python train.py --num_key_value_heads=2 --norm="rmsnorm" --qk_norm=false --init_out_by_depth=true --lr_head=0.00543 --batch_tokens=[16384, 32768, 65536, 131072]
MLP neurons of a small language model. Each row is named by its layer, matrix (gate and up: input weights; down: output weights) and neuron, and shows model dimensions 160-255. Each number is 200 + 20 x the weight over its row's rms, rounded and kept within 0 to 999. A neuron's up and down rows have the sign that makes its largest values positive.
After each neuron's rows, "fires on" lists the tokens most often at its 100 highest values on Wikipedia text that the model never trained on.

L2.gate603,193,183,239,220,184,173,199,172,168,141,197,209,200,198,217,162,203,179,224,177,192,236,206,195,196,184,167,200,215,194,211,194,226,209,199,193,174,215,196,194,207,201,216,213,200,199,201,196,204,208,189,187,216,201,222,163,197,194,179,208,198,197,183,180,209,188,215,186,234,220,173,188,180,190,187,221,183,193,260,209,171,232,219,196,196,207,224,209,188,204,181,196,182,202,238,192
L2.up603,204,177,182,193,233,182,221,188,203,179,209,241,226,187,214,230,199,231,208,190,217,186,236,232,187,179,185,211,194,196,209,211,186,209,146,219,241,184,229,217,191,183,211,211,229,215,235,208,175,223,208,207,166,201,213,200,159,179,198,189,215,229,221,165,239,202,187,170,197,203,193,205,189,231,219,208,195,195,211,186,206,207,207,186,193,233,196,223,202,174,204,202,221,218,215,191
L2.down603,225,183,204,165,168,221,199,184,248,195,205,190,216,189,234,208,216,196,194,242,227,203,202,205,236,186,161,157,203,228,211,207,191,227,176,192,158,193,224,242,167,203,192,217,196,176,246,209,200,210,191,213,157,211,206,194,243,213,225,184,214,177,195,187,226,188,227,205,198,207,216,210,192,229,206,200,190,210,218,228,205,221,230,197,188,211,191,187,186,217,173,227,238,214,196,204
fires on: "al", "n", "o", "e", "s", "ar"

L2.gate624,190,216,180,200,192,192,165,201,182,218,193,193,190,221,224,194,228,201,216,197,200,189,219,202,208,218,218,224,179,207,234,192,185,167,210,167,224,175,179,203,222,181,230,192,166,189,199,217,184,198,179,202,186,196,191,234,204,218,215,241,239,198,187,214,225,207,200,193,186,186,198,200,230,211,197,189,229,227,210,175,212,171,153,208,233,230,196,199,193,199,167,204,191,246,222,199
L2.up624,183,185,224,193,179,205,209,170,224,193,210,198,201,196,203,174,215,180,217,176,208,230,210,209,171,222,216,186,223,218,215,181,163,180,220,186,197,179,181,212,193,204,188,198,226,184,204,160,199,192,211,209,180,219,226,164,181,232,219,205,206,218,184,184,220,169,212,166,213,170,216,195,184,207,174,200,200,190,184,224,163,214,185,180,210,198,222,151,205,200,198,185,200,208,192,228
L2.down624,230,173,175,199,194,180,205,200,218,216,189,170,203,212,190,196,198,194,218,183,220,186,176,201,222,163,232,197,177,194,226,232,204,192,171,184,210,175,207,181,234,212,227,197,166,178,185,209,189,215,176,207,217,175,190,212,218,208,180,216,215,175,195,199,162,207,185,241,190,183,196,212,204,224,205,188,197,251,248,200,216,182,210,226,180,212,209,218,186,211,190,225,211,179,173,193
fires on: ",", "ing", "ed"

L2.gate215,199,204,160,198,179,188,189,222,196,183,187,196,216,203,221,200,198,200,182,175,179,169,227,197,193,193,218,201,197,192,212,199,229,182,213,192,217,205,221,183,229,157,194,202,178,208,206,185,203,201,199,179,215,226,225,203,168,193,218,203,173,234,225,201,203,181,216,188,209,190,189,203,231,210,200,215,235,205,192,203,164,171,194,188,215,236,221,194,192,188,216,206,186,178,248,189
L2.up215,208,166,217,210,173,221,189,170,188,220,229,198,205,174,212,199,194,230,159,193,213,194,216,192,182,212,222,233,196,157,231,193,199,190,219,216,204,161,194,204,185,214,166,175,238,245,185,177,203,216,201,198,208,206,188,173,212,210,206,220,213,150,210,185,195,194,217,220,213,191,215,198,205,192,209,219,220,192,197,216,188,175,212,193,212,270,204,168,160,213,199,233,233,208,208,236
L2.down215,198,205,203,240,188,194,186,232,191,221,184,235,195,210,216,207,180,216,207,202,204,150,174,209,240,192,149,184,204,199,142,202,206,199,222,204,175,189,194,231,186,175,196,235,169,173,195,164,191,223,212,212,205,206,184,216,167,196,214,182,186,215,145,188,234,204,173,201,184,167,185,239,184,241,220,178,189,227,165,192,223,215,190,188,186,190,197,195,216,205,214,212,203,226,211,224
fires on: " fa", " Ja", " Fa", " enter", "s"

L2.gate106,191,214,140,194,205,213,190,206,186,203,188,213,177,221,209,202,193,195,203,215,163,177,195,185,184,198,203,189,194,200,190,208,233,223,213,215,215,194,207,176,199,225,200,240,208,174,205,212,202,199,219,235,177,166,194,195,186,194,157,195,195,205,196,188,208,201,202,220,183,204,185,220,217,209,184,210,176,189,177,198,203,186,159,196,182,201,221,226,162,189,208,189,229,219,212,192
L2.up106,190,220,209,217,211,188,167,196,248,205,185,184,217,209,185,194,189,221,193,181,162,202,218,198,213,153,204,214,205,192,211,191,217,238,205,190,206,201,195,204,190,171,176,200,206,184,223,218,190,163,196,204,224,164,240,240,232,152,194,206,203,196,184,169,204,195,216,214,170,204,192,228,162,176,211,158,209,183,174,176,207,203,172,221,207,212,180,189,197,233,210,206,196,185,204,164
L2.down106,211,218,224,177,157,205,166,219,199,190,205,220,171,159,231,227,206,212,158,193,212,212,227,184,178,181,197,207,174,202,191,186,200,207,197,207,198,196,186,170,205,193,177,188,198,190,233,188,216,200,200,173,205,177,185,195,202,163,199,252,181,216,174,209,186,227,199,204,216,190,221,171,193,172,242,167,175,203,197,168,184,212,216,205,218,199,206,198,209,215,240,201,234,174,209,188
fires on: " sp", " Sp", " Val", " through"

L2.gate507,200,202,201,206,203,204,190,192,220,179,178,202,210,189,219,209,183,184,220,227,186,230,170,221,251,180,222,189,255,209,174,195,222,180,214,183,194,152,190,160,204,182,201,216,203,199,217,184,222,208,182,156,204,165,226,177,210,236,208,185,210,227,210,185,203,217,217,191,197,187,211,212,197,184,167,191,187,198,204,203,234,184,168,180,199,199,213,232,189,171,179,209,195,207,196,167
L2.up507,171,186,221,181,170,224,227,195,233,216,165,213,207,191,195,170,199,186,181,227,220,269,209,206,214,219,169,173,198,216,225,197,176,215,230,186,206,212,197,231,195,178,197,197,203,193,195,216,190,197,219,186,203,168,226,188,230,231,167,206,197,212,208,221,204,226,209,180,202,182,181,209,202,274,197,194,167,188,217,197,205,204,192,176,210,175,193,225,211,220,202,175,193,222,213,193
L2.down507,204,228,185,212,209,192,221,237,193,198,202,209,236,199,222,207,181,200,188,203,181,239,186,233,250,159,194,224,163,220,190,205,184,215,199,170,203,203,214,192,193,209,189,192,226,161,200,218,188,213,207,221,207,193,178,207,224,210,179,212,166,214,216,203,194,227,185,224,171,197,220,205,223,180,186,180,192,217,197,198,176,152,185,178,172,212,206,200,197,195,214,235,180,186,218,228
fires on: ",", "\n", "ification"

L2.gate584,217,221,194,184,194,205,213,231,198,191,179,217,206,195,198,214,210,182,192,175,196,215,231,216,186,181,227,200,245,194,192,171,202,210,188,211,215,180,204,193,190,217,195,204,183,161,211,169,210,224,193,172,238,207,252,194,175,190,221,216,204,162,184,215,216,209,188,206,220,196,215,211,187,199,150,180,205,194,236,165,211,159,170,215,182,220,159,227,200,186,203,204,182,183,190,217
L2.up584,211,203,196,169,177,208,205,192,211,202,202,203,149,179,184,203,213,195,207,217,180,166,208,195,164,159,170,188,184,190,190,182,183,240,214,205,199,214,188,190,185,188,168,195,171,185,180,210,199,216,196,170,237,185,246,208,215,225,226,187,217,228,217,205,220,195,224,182,198,161,175,205,233,187,209,232,184,205,195,192,217,210,214,181,192,184,215,192,195,238,169,225,209,174,194,178
L2.down584,207,201,192,195,215,194,179,224,203,200,239,188,208,183,166,181,170,238,230,235,198,189,173,187,183,226,197,204,197,190,182,220,210,185,203,177,175,228,209,223,175,190,190,210,194,244,204,197,194,159,195,199,164,175,199,195,218,181,217,161,177,200,160,208,152,210,218,232,184,196,232,179,192,179,198,197,189,223,222,179,182,223,182,217,190,216,233,203,198,220,199,186,175,199,165,205
fires on: " S", "es", " April", "-", " November", " C"

L2.gate474,221,228,183,186,197,183,190,190,169,196,194,212,198,257,173,197,189,177,196,194,154,202,228,186,226,198,178,234,190,218,205,197,201,224,209,213,182,195,202,244,183,197,215,212,205,204,160,190,182,211,205,197,187,186,204,179,197,202,186,189,197,186,208,188,224,193,249,218,205,191,157,197,196,174,184,197,234,202,187,206,211,215,174,183,174,150,195,175,223,206,191,202,234,210,200,171
L2.up474,182,206,164,211,216,204,204,178,226,229,199,192,215,189,163,196,221,225,197,201,197,178,206,204,194,163,211,205,202,163,188,182,210,158,207,236,170,184,163,161,213,186,193,214,183,207,211,199,236,242,185,201,195,207,209,193,221,205,230,205,186,190,180,203,172,180,207,199,210,175,198,197,208,214,198,222,178,226,203,212,157,211,205,206,187,200,179,180,205,215,194,212,223,203,196,176
L2.down474,205,213,194,191,178,191,214,197,234,210,198,234,253,221,213,208,209,189,186,172,262,215,186,208,207,176,204,184,205,208,207,198,166,187,177,193,221,142,189,190,208,213,216,186,183,212,213,208,190,189,174,220,208,205,229,228,206,212,222,188,235,220,246,209,194,193,173,206,184,210,206,196,207,229,242,177,175,226,221,188,218,165,211,190,200,234,196,214,199,230,207,200,177,160,203,190
fires on: "re", "ing", "k"

L2.gate5,228,232,208,228,182,174,199,201,204,178,212,197,165,213,178,181,180,217,223,207,153,222,188,215,217,229,192,204,178,200,217,184,172,173,187,203,227,199,221,208,243,197,175,234,244,193,224,186,226,182,194,146,230,216,217,195,221,211,183,205,230,162,208,220,197,216,182,207,172,208,191,202,192,212,191,190,187,197,189,188,182,221,190,217,233,200,192,199,195,199,188,199,181,215,201,205
L2.up5,190,196,170,221,190,194,182,180,182,205,229,175,194,214,216,248,271,217,206,229,176,200,221,192,194,203,189,194,168,181,210,201,198,171,195,209,197,191,241,233,209,210,209,221,201,206,181,173,208,175,186,197,195,200,205,226,168,202,191,212,218,212,192,173,180,223,255,153,194,182,215,232,193,182,186,207,185,206,167,204,161,216,184,207,209,225,208,207,221,167,168,243,193,149,225,172
L2.down5,209,209,191,248,193,209,177,199,189,205,201,179,205,188,232,229,209,198,195,223,153,164,212,193,187,186,223,226,208,211,175,186,193,209,194,182,195,197,196,201,204,207,177,162,233,203,197,181,197,188,177,203,228,189,177,148,208,229,174,200,170,226,206,216,174,201,253,180,208,174,210,178,190,202,190,185,230,218,227,178,176,203,199,178,219,185,192,164,205,202,190,207,164,169,219,203
fires on: " West", " north", " X", " south", " South", " North"

L2.gate598,180,211,203,199,182,228,202,158,184,223,182,169,130,212,196,197,177,207,153,169,190,176,167,181,186,216,190,150,217,193,195,206,208,201,204,210,206,223,195,212,203,234,208,179,206,173,187,151,193,179,199,178,217,169,185,185,236,236,183,240,208,188,186,215,214,224,233,210,198,204,218,225,208,172,178,235,206,210,188,213,197,185,187,187,213,180,198,183,228,188,187,208,213,198,214,225
L2.up598,182,188,174,209,227,167,206,204,224,224,180,212,195,192,213,187,204,181,191,188,264,195,227,188,228,197,199,223,176,178,175,211,199,203,231,212,163,207,190,212,192,206,217,226,212,222,182,190,199,185,233,251,203,215,191,184,182,208,216,209,175,255,184,206,218,246,189,198,198,181,167,213,187,178,228,196,164,211,231,215,223,192,205,192,219,189,184,186,184,241,169,228,189,220,233,224
L2.down598,178,193,175,194,211,166,183,211,204,183,206,197,185,167,205,178,177,181,212,214,237,209,234,213,233,178,186,214,196,199,195,243,222,216,205,205,179,210,203,190,193,212,236,198,194,235,218,206,216,209,192,191,197,209,208,184,157,196,198,234,209,198,175,191,221,249,214,188,206,208,185,210,210,206,210,194,163,192,214,223,217,174,181,181,164,214,229,188,216,226,172,195,201,220,200,222
fires on: " w", " pass", " W"

L2.gate576,178,182,180,196,178,205,198,200,182,184,213,171,198,208,218,208,200,208,244,193,213,186,205,243,177,185,230,195,205,181,189,184,192,189,201,178,227,186,215,230,161,256,247,227,216,194,175,187,203,199,229,149,244,158,155,217,176,207,193,198,170,193,227,218,181,224,241,208,190,150,204,194,200,196,200,206,221,189,221,216,209,163,192,210,240,221,203,183,225,174,226,186,188,199,183,185
L2.up576,210,209,179,251,205,205,175,228,183,219,200,195,179,191,201,187,239,221,226,228,200,206,193,204,185,179,207,210,215,167,217,207,202,225,194,186,211,231,225,207,215,219,204,202,187,200,195,220,196,184,214,214,241,187,174,196,180,231,195,228,210,218,190,211,222,211,172,198,230,203,219,204,190,203,192,198,191,220,174,224,232,189,177,220,179,246,177,165,201,205,233,174,213,159,188,178
L2.down576,194,186,226,194,183,213,209,217,205,149,208,189,190,208,181,182,180,142,221,184,175,172,194,245,177,206,225,192,207,196,201,202,192,154,198,237,177,204,169,175,238,226,209,174,217,195,161,216,213,231,182,191,174,219,193,208,204,183,181,206,178,181,206,179,201,208,238,197,173,173,172,183,191,211,225,224,200,180,240,186,194,204,200,185,201,160,227,209,190,213,169,197,189,208,191,244
fires on: ","

L2.gate578,221,242,209,177,167,200,231,196,204,192,206,211,154,186,185,191,215,223,226,213,175,185,234,201,162,215,183,192,190,221,167,206,199,229,182,216,217,183,182,224,191,200,185,230,208,169,175,182,161,230,205,174,180,166,233,198,198,198,177,201,208,214,198,229,208,218,205,201,246,214,220,201,179,185,201,212,218,234,237,216,188,172,201,194,224,174,166,199,207,209,170,207,201,178,192,230
L2.up578,201,180,180,181,233,212,179,192,202,178,186,187,200,165,210,222,210,147,236,203,235,197,206,182,196,175,199,199,156,184,196,220,214,242,221,231,219,183,189,228,179,166,164,191,185,213,216,167,169,189,173,193,220,184,206,200,207,186,201,210,207,205,207,182,163,201,193,204,204,194,221,208,204,194,217,213,223,205,232,220,193,215,210,220,186,204,199,193,226,210,209,207,228,225,193,173
L2.down578,187,189,166,184,240,190,229,165,214,168,225,189,166,190,238,221,222,166,188,197,261,202,212,217,185,193,199,205,175,189,179,216,194,231,172,186,179,224,195,216,204,166,193,212,202,208,186,170,196,203,186,191,206,232,183,183,225,185,186,209,226,203,193,185,212,198,200,196,226,195,223,204,170,206,251,183,203,189,228,220,227,212,178,236,183,224,255,210,205,221,189,189,220,210,195,161
fires on: " plan", "or", " season", "ant", " pass"

L2.gate3,214,209,202,222,203,174,201,198,157,218,180,206,199,243,215,188,196,178,212,203,198,188,207,211,152,198,191,226,214,184,237,183,188,205,215,210,181,206,220,219,200,175,204,241,185,166,194,184,171,209,232,176,229,184,181,189,242,220,162,190,197,180,211,196,194,204,195,201,186,189,239,191,218,179,189,218,212,199,243,200,207,228,165,205,212,184,188,198,216,178,195,218,230,203,203,163
L2.up3,201,202,229,185,217,233,195,213,232,211,155,221,192,222,202,232,229,217,204,223,189,207,202,213,215,203,205,183,180,159,164,199,190,193,193,183,206,186,190,218,232,216,186,190,187,122,179,208,155,207,197,245,189,204,190,166,183,232,211,234,186,216,222,194,177,197,221,182,186,170,191,207,181,176,188,200,181,220,184,203,172,201,184,200,190,209,203,169,199,203,196,158,180,185,189,185
L2.down3,174,173,172,234,185,199,172,193,167,184,203,182,205,209,214,201,164,181,242,157,181,194,225,245,202,210,186,219,188,193,217,218,198,179,203,181,183,193,204,199,212,170,181,206,233,214,189,177,214,200,196,186,202,183,185,238,206,184,195,205,163,200,222,180,225,225,167,195,202,160,199,196,176,216,219,228,179,217,205,228,203,202,215,185,217,174,188,218,183,224,208,201,204,189,185,196
fires on: " L", ","

L2.gate112,244,209,216,193,208,195,187,199,163,235,182,189,203,199,201,162,180,198,187,185,172,189,219,228,225,205,187,242,196,195,218,203,194,232,195,203,215,185,192,214,178,193,226,172,188,200,208,170,181,219,201,167,195,185,195,166,211,234,183,217,199,222,201,173,176,187,177,180,220,238,191,224,245,195,170,213,221,196,199,190,217,203,236,202,191,201,201,190,212,189,146,212,218,198,177,191
L2.up112,189,242,195,213,240,209,211,200,208,181,160,211,213,247,194,217,195,161,192,197,212,196,196,208,181,198,201,158,206,182,171,204,196,177,183,178,231,155,208,199,218,206,212,222,205,192,203,201,203,195,186,178,196,204,219,212,236,226,233,191,173,196,203,186,165,183,236,189,178,195,163,235,203,177,229,136,203,191,198,186,209,206,193,200,188,190,235,221,204,179,202,190,226,214,202,208
L2.down112,191,183,249,216,182,172,192,187,225,179,205,177,213,186,168,185,205,204,209,219,214,209,207,186,238,193,201,181,205,217,202,241,211,176,209,191,149,200,230,177,193,186,213,219,198,210,182,215,223,228,206,204,242,212,188,199,168,150,208,211,162,171,191,198,244,210,156,214,197,217,186,233,219,193,208,201,211,214,196,216,192,179,205,182,222,210,189,203,220,201,212,175,199,207,186,162
fires on: " of", "tri", " /"

L2.gate311,210,180,200,192,171,177,184,221,206,215,177,180,223,195,210,185,256,169,206,188,190,212,189,203,207,210,198,184,220,201,193,191,204,188,220,187,244,204,178,220,173,236,237,169,225,173,211,169,172,198,198,178,206,190,198,192,174,221,212,180,181,173,195,207,206,188,235,194,205,199,196,218,197,177,200,225,226,204,218,216,232,216,221,190,200,187,190,192,200,181,220,207,184,178,190,200
L2.up311,200,219,190,229,238,191,168,182,215,173,202,190,183,193,221,221,189,241,223,197,209,240,206,233,180,207,228,216,194,215,197,230,166,211,207,182,160,188,194,214,202,195,210,195,203,223,179,213,174,192,194,178,165,197,184,212,229,203,207,197,222,214,213,219,180,201,179,219,224,182,242,190,190,210,171,197,204,191,219,225,182,192,175,208,200,225,177,200,205,232,202,144,216,165,246,184
L2.down311,181,168,214,212,165,213,172,208,190,202,208,174,189,191,226,194,191,174,193,193,174,200,175,217,226,212,208,209,193,203,208,175,189,207,178,220,219,206,214,186,222,220,204,177,192,183,198,191,178,211,215,196,234,190,187,222,235,211,182,190,184,153,212,167,228,218,220,193,209,201,209,230,200,210,207,213,197,205,206,173,208,251,178,188,174,181,210,204,169,186,186,177,200,229,177,233
fires on: ","

L2.gate640,196,204,196,188,230,203,198,192,203,226,201,195,186,201,196,199,195,159,225,192,208,204,186,187,206,209,246,210,218,150,226,185,231,190,162,162,190,161,197,212,202,170,218,230,194,214,226,227,184,199,200,195,184,214,152,196,198,165,182,188,229,222,187,158,190,215,204,199,184,203,215,159,218,190,235,183,200,194,167,206,196,174,189,198,203,215,162,223,212,210,198,188,212,226,206,208
L2.up640,217,185,240,165,184,165,192,192,176,213,206,179,187,196,183,199,144,191,225,159,159,191,193,173,208,194,176,180,194,214,236,214,225,196,241,213,225,173,185,221,191,206,217,208,204,192,186,194,188,217,189,188,171,189,187,190,204,208,221,230,190,203,219,201,215,205,205,194,207,183,171,208,231,167,211,209,194,190,170,209,165,185,191,197,202,172,188,215,214,171,199,181,160,235,190,218
L2.down640,206,200,199,231,171,224,186,169,199,195,181,181,217,224,174,197,239,216,205,203,238,166,241,229,221,226,225,171,243,194,166,201,184,214,209,213,170,192,199,170,239,214,210,201,153,171,197,191,207,209,195,204,195,205,214,202,190,198,187,201,211,191,192,201,226,196,200,204,216,215,198,169,243,201,232,193,215,226,205,213,220,236,194,211,208,228,210,185,227,186,221,199,182,190,204,213
fires on: " se", " Do", " Di"

L2.gate477,195,198,209,169,198,168,191,194,179,172,214,194,192,187,212,187,193,186,203,173,177,226,218,178,192,201,189,218,212,228,222,198,191,227,197,233,211,208,165,245,189,163,188,220,212,204,202,187,198,178,226,207,190,197,234,169,162,207,198,194,184,210,218,213,205,175,249,184,247,206,164,189,173,192,190,209,204,236,218,203,187,217,184,161,164,181,169,189,218,231,218,188,186,172,215,207
L2.up477,182,207,224,176,199,204,200,191,209,237,205,233,204,170,192,210,194,213,187,188,185,198,226,181,190,185,192,192,191,185,253,224,213,210,224,201,148,210,202,218,224,198,176,184,216,171,192,160,201,176,174,214,220,204,185,200,199,212,184,204,190,160,190,188,204,194,219,211,214,229,188,208,209,179,222,218,224,226,205,203,220,213,205,179,211,224,181,162,220,200,210,163,178,180,241,203
L2.down477,166,138,207,168,180,228,225,218,204,205,188,192,221,209,214,199,203,198,218,198,213,187,179,207,178,197,231,225,196,245,197,206,257,176,222,241,197,197,199,207,212,205,193,170,185,190,193,181,196,218,183,204,204,179,205,191,200,235,194,195,183,160,213,192,212,205,208,205,198,179,180,208,185,194,182,207,200,212,178,217,195,196,224,224,227,193,215,214,238,204,213,189,222,190,194,222
fires on: ",", " July", " October", " February", " March"

L2.gate303,184,218,169,221,204,213,182,241,255,192,241,206,196,217,222,194,166,194,208,225,213,229,228,223,208,218,231,209,205,186,201,224,200,154,206,210,193,183,172,223,226,191,199,226,193,192,183,188,255,176,210,194,199,225,220,171,213,201,200,198,176,213,208,213,182,219,215,216,191,185,164,228,205,171,179,189,190,215,169,242,217,173,181,193,215,217,200,219,171,186,213,186,207,203,216,198
L2.up303,175,136,181,203,210,136,208,173,221,185,202,199,226,196,224,183,204,188,173,186,190,173,194,205,209,205,180,241,176,236,202,248,208,180,231,205,215,190,199,199,229,174,193,215,172,208,241,196,210,214,180,188,164,189,232,196,217,180,190,199,210,213,212,208,197,188,228,196,198,193,200,176,201,168,212,219,189,216,205,181,187,224,158,235,208,182,193,174,204,178,212,203,206,210,183,189
L2.down303,176,173,223,211,212,205,218,208,205,195,211,223,212,161,157,189,205,197,235,189,233,175,205,225,216,187,196,214,226,212,225,207,163,194,181,201,177,220,228,192,168,155,220,212,183,195,194,221,167,206,237,214,182,180,191,196,223,213,191,216,194,227,225,210,165,199,188,206,236,217,205,227,200,230,218,204,199,219,176,187,249,189,212,198,217,190,203,202,180,199,171,208,196,235,162,195
fires on: "hi", " village", "li", " also", " live", "ject"

L2.gate418,183,194,203,155,205,214,175,214,216,188,200,211,221,194,192,200,150,198,178,196,216,206,181,208,178,209,246,220,211,203,197,203,205,200,200,197,172,179,211,216,211,201,184,220,199,190,215,213,202,218,226,188,202,207,208,195,221,168,181,227,205,216,198,235,204,214,194,210,189,189,203,235,173,187,197,218,215,198,192,197,195,176,181,205,219,236,174,203,173,176,212,207,187,209,220,230
L2.up418,212,200,224,188,224,193,192,216,214,201,198,205,228,196,195,190,201,228,219,198,161,213,192,224,208,211,169,188,181,200,204,222,182,198,198,198,221,194,213,215,198,197,238,203,189,182,207,199,199,217,185,210,213,172,225,186,184,207,198,213,205,186,207,214,210,183,215,178,182,209,168,205,215,220,208,201,160,205,182,193,198,227,214,193,206,216,194,200,220,192,192,194,162,193,163,188
L2.down418,195,155,216,164,182,221,217,204,201,198,195,210,216,204,195,165,209,201,211,195,202,180,186,207,230,182,200,188,226,203,197,207,228,173,192,222,189,195,221,184,198,224,187,236,173,199,200,175,197,199,227,223,168,237,227,216,203,193,189,241,203,186,206,227,231,218,215,178,198,172,213,164,183,201,209,236,203,193,182,192,174,206,210,210,225,187,163,185,192,188,178,183,211,216,199,189
fires on: "wi", " new", " me", " se"

L2.gate212,204,226,168,185,176,201,198,212,195,177,213,200,182,213,189,215,220,197,196,213,159,176,257,161,225,200,191,211,206,209,196,228,202,215,165,192,205,233,230,228,159,176,212,216,174,193,209,205,184,205,219,210,189,169,227,187,207,198,216,215,183,216,178,209,171,186,188,214,234,222,184,184,190,173,158,210,243,190,217,199,209,196,190,214,170,195,185,170,192,191,199,203,234,193,201,190
L2.up212,208,178,227,210,209,214,191,201,234,243,184,204,218,213,186,224,217,186,187,219,177,182,195,184,249,166,224,239,187,203,199,206,171,179,220,228,234,206,198,191,225,209,210,179,201,206,204,179,192,238,232,194,209,222,232,204,187,169,209,201,235,203,159,214,196,206,197,196,187,205,182,224,188,186,200,185,226,192,197,187,252,197,201,174,179,195,182,205,181,193,183,181,204,225,224,241
L2.down212,209,207,195,216,167,198,181,202,249,206,194,158,209,221,209,228,204,216,205,202,186,218,152,217,227,171,215,193,173,218,192,163,217,169,220,202,174,200,183,187,185,203,173,177,210,193,218,213,196,232,180,188,186,212,241,184,206,215,222,189,205,194,220,216,235,198,192,176,213,168,209,188,196,228,168,179,169,225,190,184,203,206,165,200,209,231,174,213,198,190,223,179,209,191,179,215
fires on: " /", "ri", "ver", "ven", "ter", "ber"

L2.gate581,194,200,189,216,176,198,208,195,162,204,143,213,220,222,215,221,208,191,206,193,211,205,184,191,213,243,203,215,172,212,156,191,183,194,187,196,213,193,205,162,156,195,189,175,144,175,188,196,178,238,188,209,204,227,200,212,160,170,232,208,205,161,212,156,211,240,220,205,202,212,189,196,182,164,133,208,197,188,209,197,189,216,188,188,200,191,193,201,209,187,221,200,186,224,227,210
L2.up581,244,194,233,229,170,199,220,203,231,235,204,222,206,199,201,216,193,232,223,159,189,188,206,163,212,189,219,175,206,211,202,178,167,197,201,209,202,186,212,219,217,211,213,185,159,217,162,222,206,222,231,255,183,188,220,193,201,207,176,215,197,199,176,207,190,212,192,233,181,199,230,224,202,214,191,182,182,212,232,185,178,203,158,222,218,211,175,190,176,178,182,182,203,201,225,210
L2.down581,209,227,235,205,170,176,223,182,177,207,182,191,214,193,182,209,187,158,160,210,202,199,213,204,231,216,211,198,213,230,196,209,204,216,217,175,178,216,216,165,208,224,226,192,183,208,184,226,220,202,185,198,209,204,196,222,206,192,214,208,250,162,218,220,228,233,214,174,194,195,199,188,192,224,232,210,179,214,168,213,204,174,207,177,215,188,202,218,199,217,198,207,219,226,206,155
fires on: "ri", "ter", "ven", "ard", "en", "at"

L2.gate685,202,214,162,213,230,193,163,199,203,189,193,195,199,223,228,200,198,200,190,195,188,194,174,177,203,208,190,211,187,189,193,224,166,183,190,202,195,199,220,198,188,203,198,217,210,232,196,214,221,201,194,171,190,197,227,227,207,204,186,198,171,225,210,193,191,196,201,210,164,209,204,213,193,173,181,163,207,206,196,175,194,185,188,228,196,155,195,223,182,183,201,187,193,206,204,234
L2.up685,173,205,189,198,215,224,206,201,181,177,187,216,215,209,206,214,191,187,221,213,209,196,187,210,206,209,156,187,199,196,153,254,186,171,187,210,153,189,186,178,217,187,174,202,187,170,265,207,207,161,190,191,202,230,184,185,213,216,201,194,168,220,212,203,206,194,191,188,202,205,199,209,220,202,195,224,156,184,198,199,243,204,229,199,163,173,237,207,240,176,201,202,214,230,180,166
L2.down685,197,201,201,189,208,199,248,198,196,194,205,190,202,174,194,162,186,195,211,163,197,208,226,221,193,208,185,214,205,234,189,227,206,196,205,201,194,211,179,202,190,218,197,165,201,194,194,212,234,197,233,223,208,206,187,185,227,219,192,217,214,213,171,196,189,187,164,199,224,194,181,219,232,185,217,216,227,234,200,195,206,186,207,180,179,218,249,201,207,196,190,217,189,211,204,209
fires on: "ner", "man", " president", " coach", "men", "ker"

L2.gate572,220,229,227,193,199,186,149,246,178,196,192,206,192,224,206,197,184,193,189,194,224,184,216,222,203,193,225,199,236,186,198,185,202,219,210,224,217,231,217,177,212,211,237,212,212,196,169,188,159,218,212,178,213,180,154,212,172,181,181,232,213,201,190,199,157,213,222,232,213,192,195,215,207,204,190,194,213,199,198,193,219,210,183,167,178,201,225,223,197,187,191,204,176,200,205,176
L2.up572,198,188,218,166,213,204,198,212,181,228,236,211,173,214,190,181,171,227,168,211,214,158,219,178,213,187,160,213,191,227,190,204,207,221,200,179,189,188,201,214,204,196,190,179,185,180,221,197,187,184,209,187,162,237,192,189,199,215,203,196,191,187,181,216,195,226,212,223,216,196,202,232,195,217,184,194,194,230,195,198,203,166,194,192,184,182,174,226,168,193,215,221,187,213,190,201
L2.down572,199,207,167,172,232,213,171,214,193,165,246,219,202,198,207,163,201,212,205,225,193,194,194,189,219,181,213,184,202,195,210,186,192,224,191,173,165,178,200,224,196,225,191,183,179,177,238,182,197,176,192,179,166,232,202,183,241,233,197,197,187,216,182,220,193,198,207,170,202,165,197,165,180,200,197,182,215,219,249,191,200,217,223,217,197,169,163,207,192,237,190,212,227,179,189,189
fires on: " Al", "al", " Bar"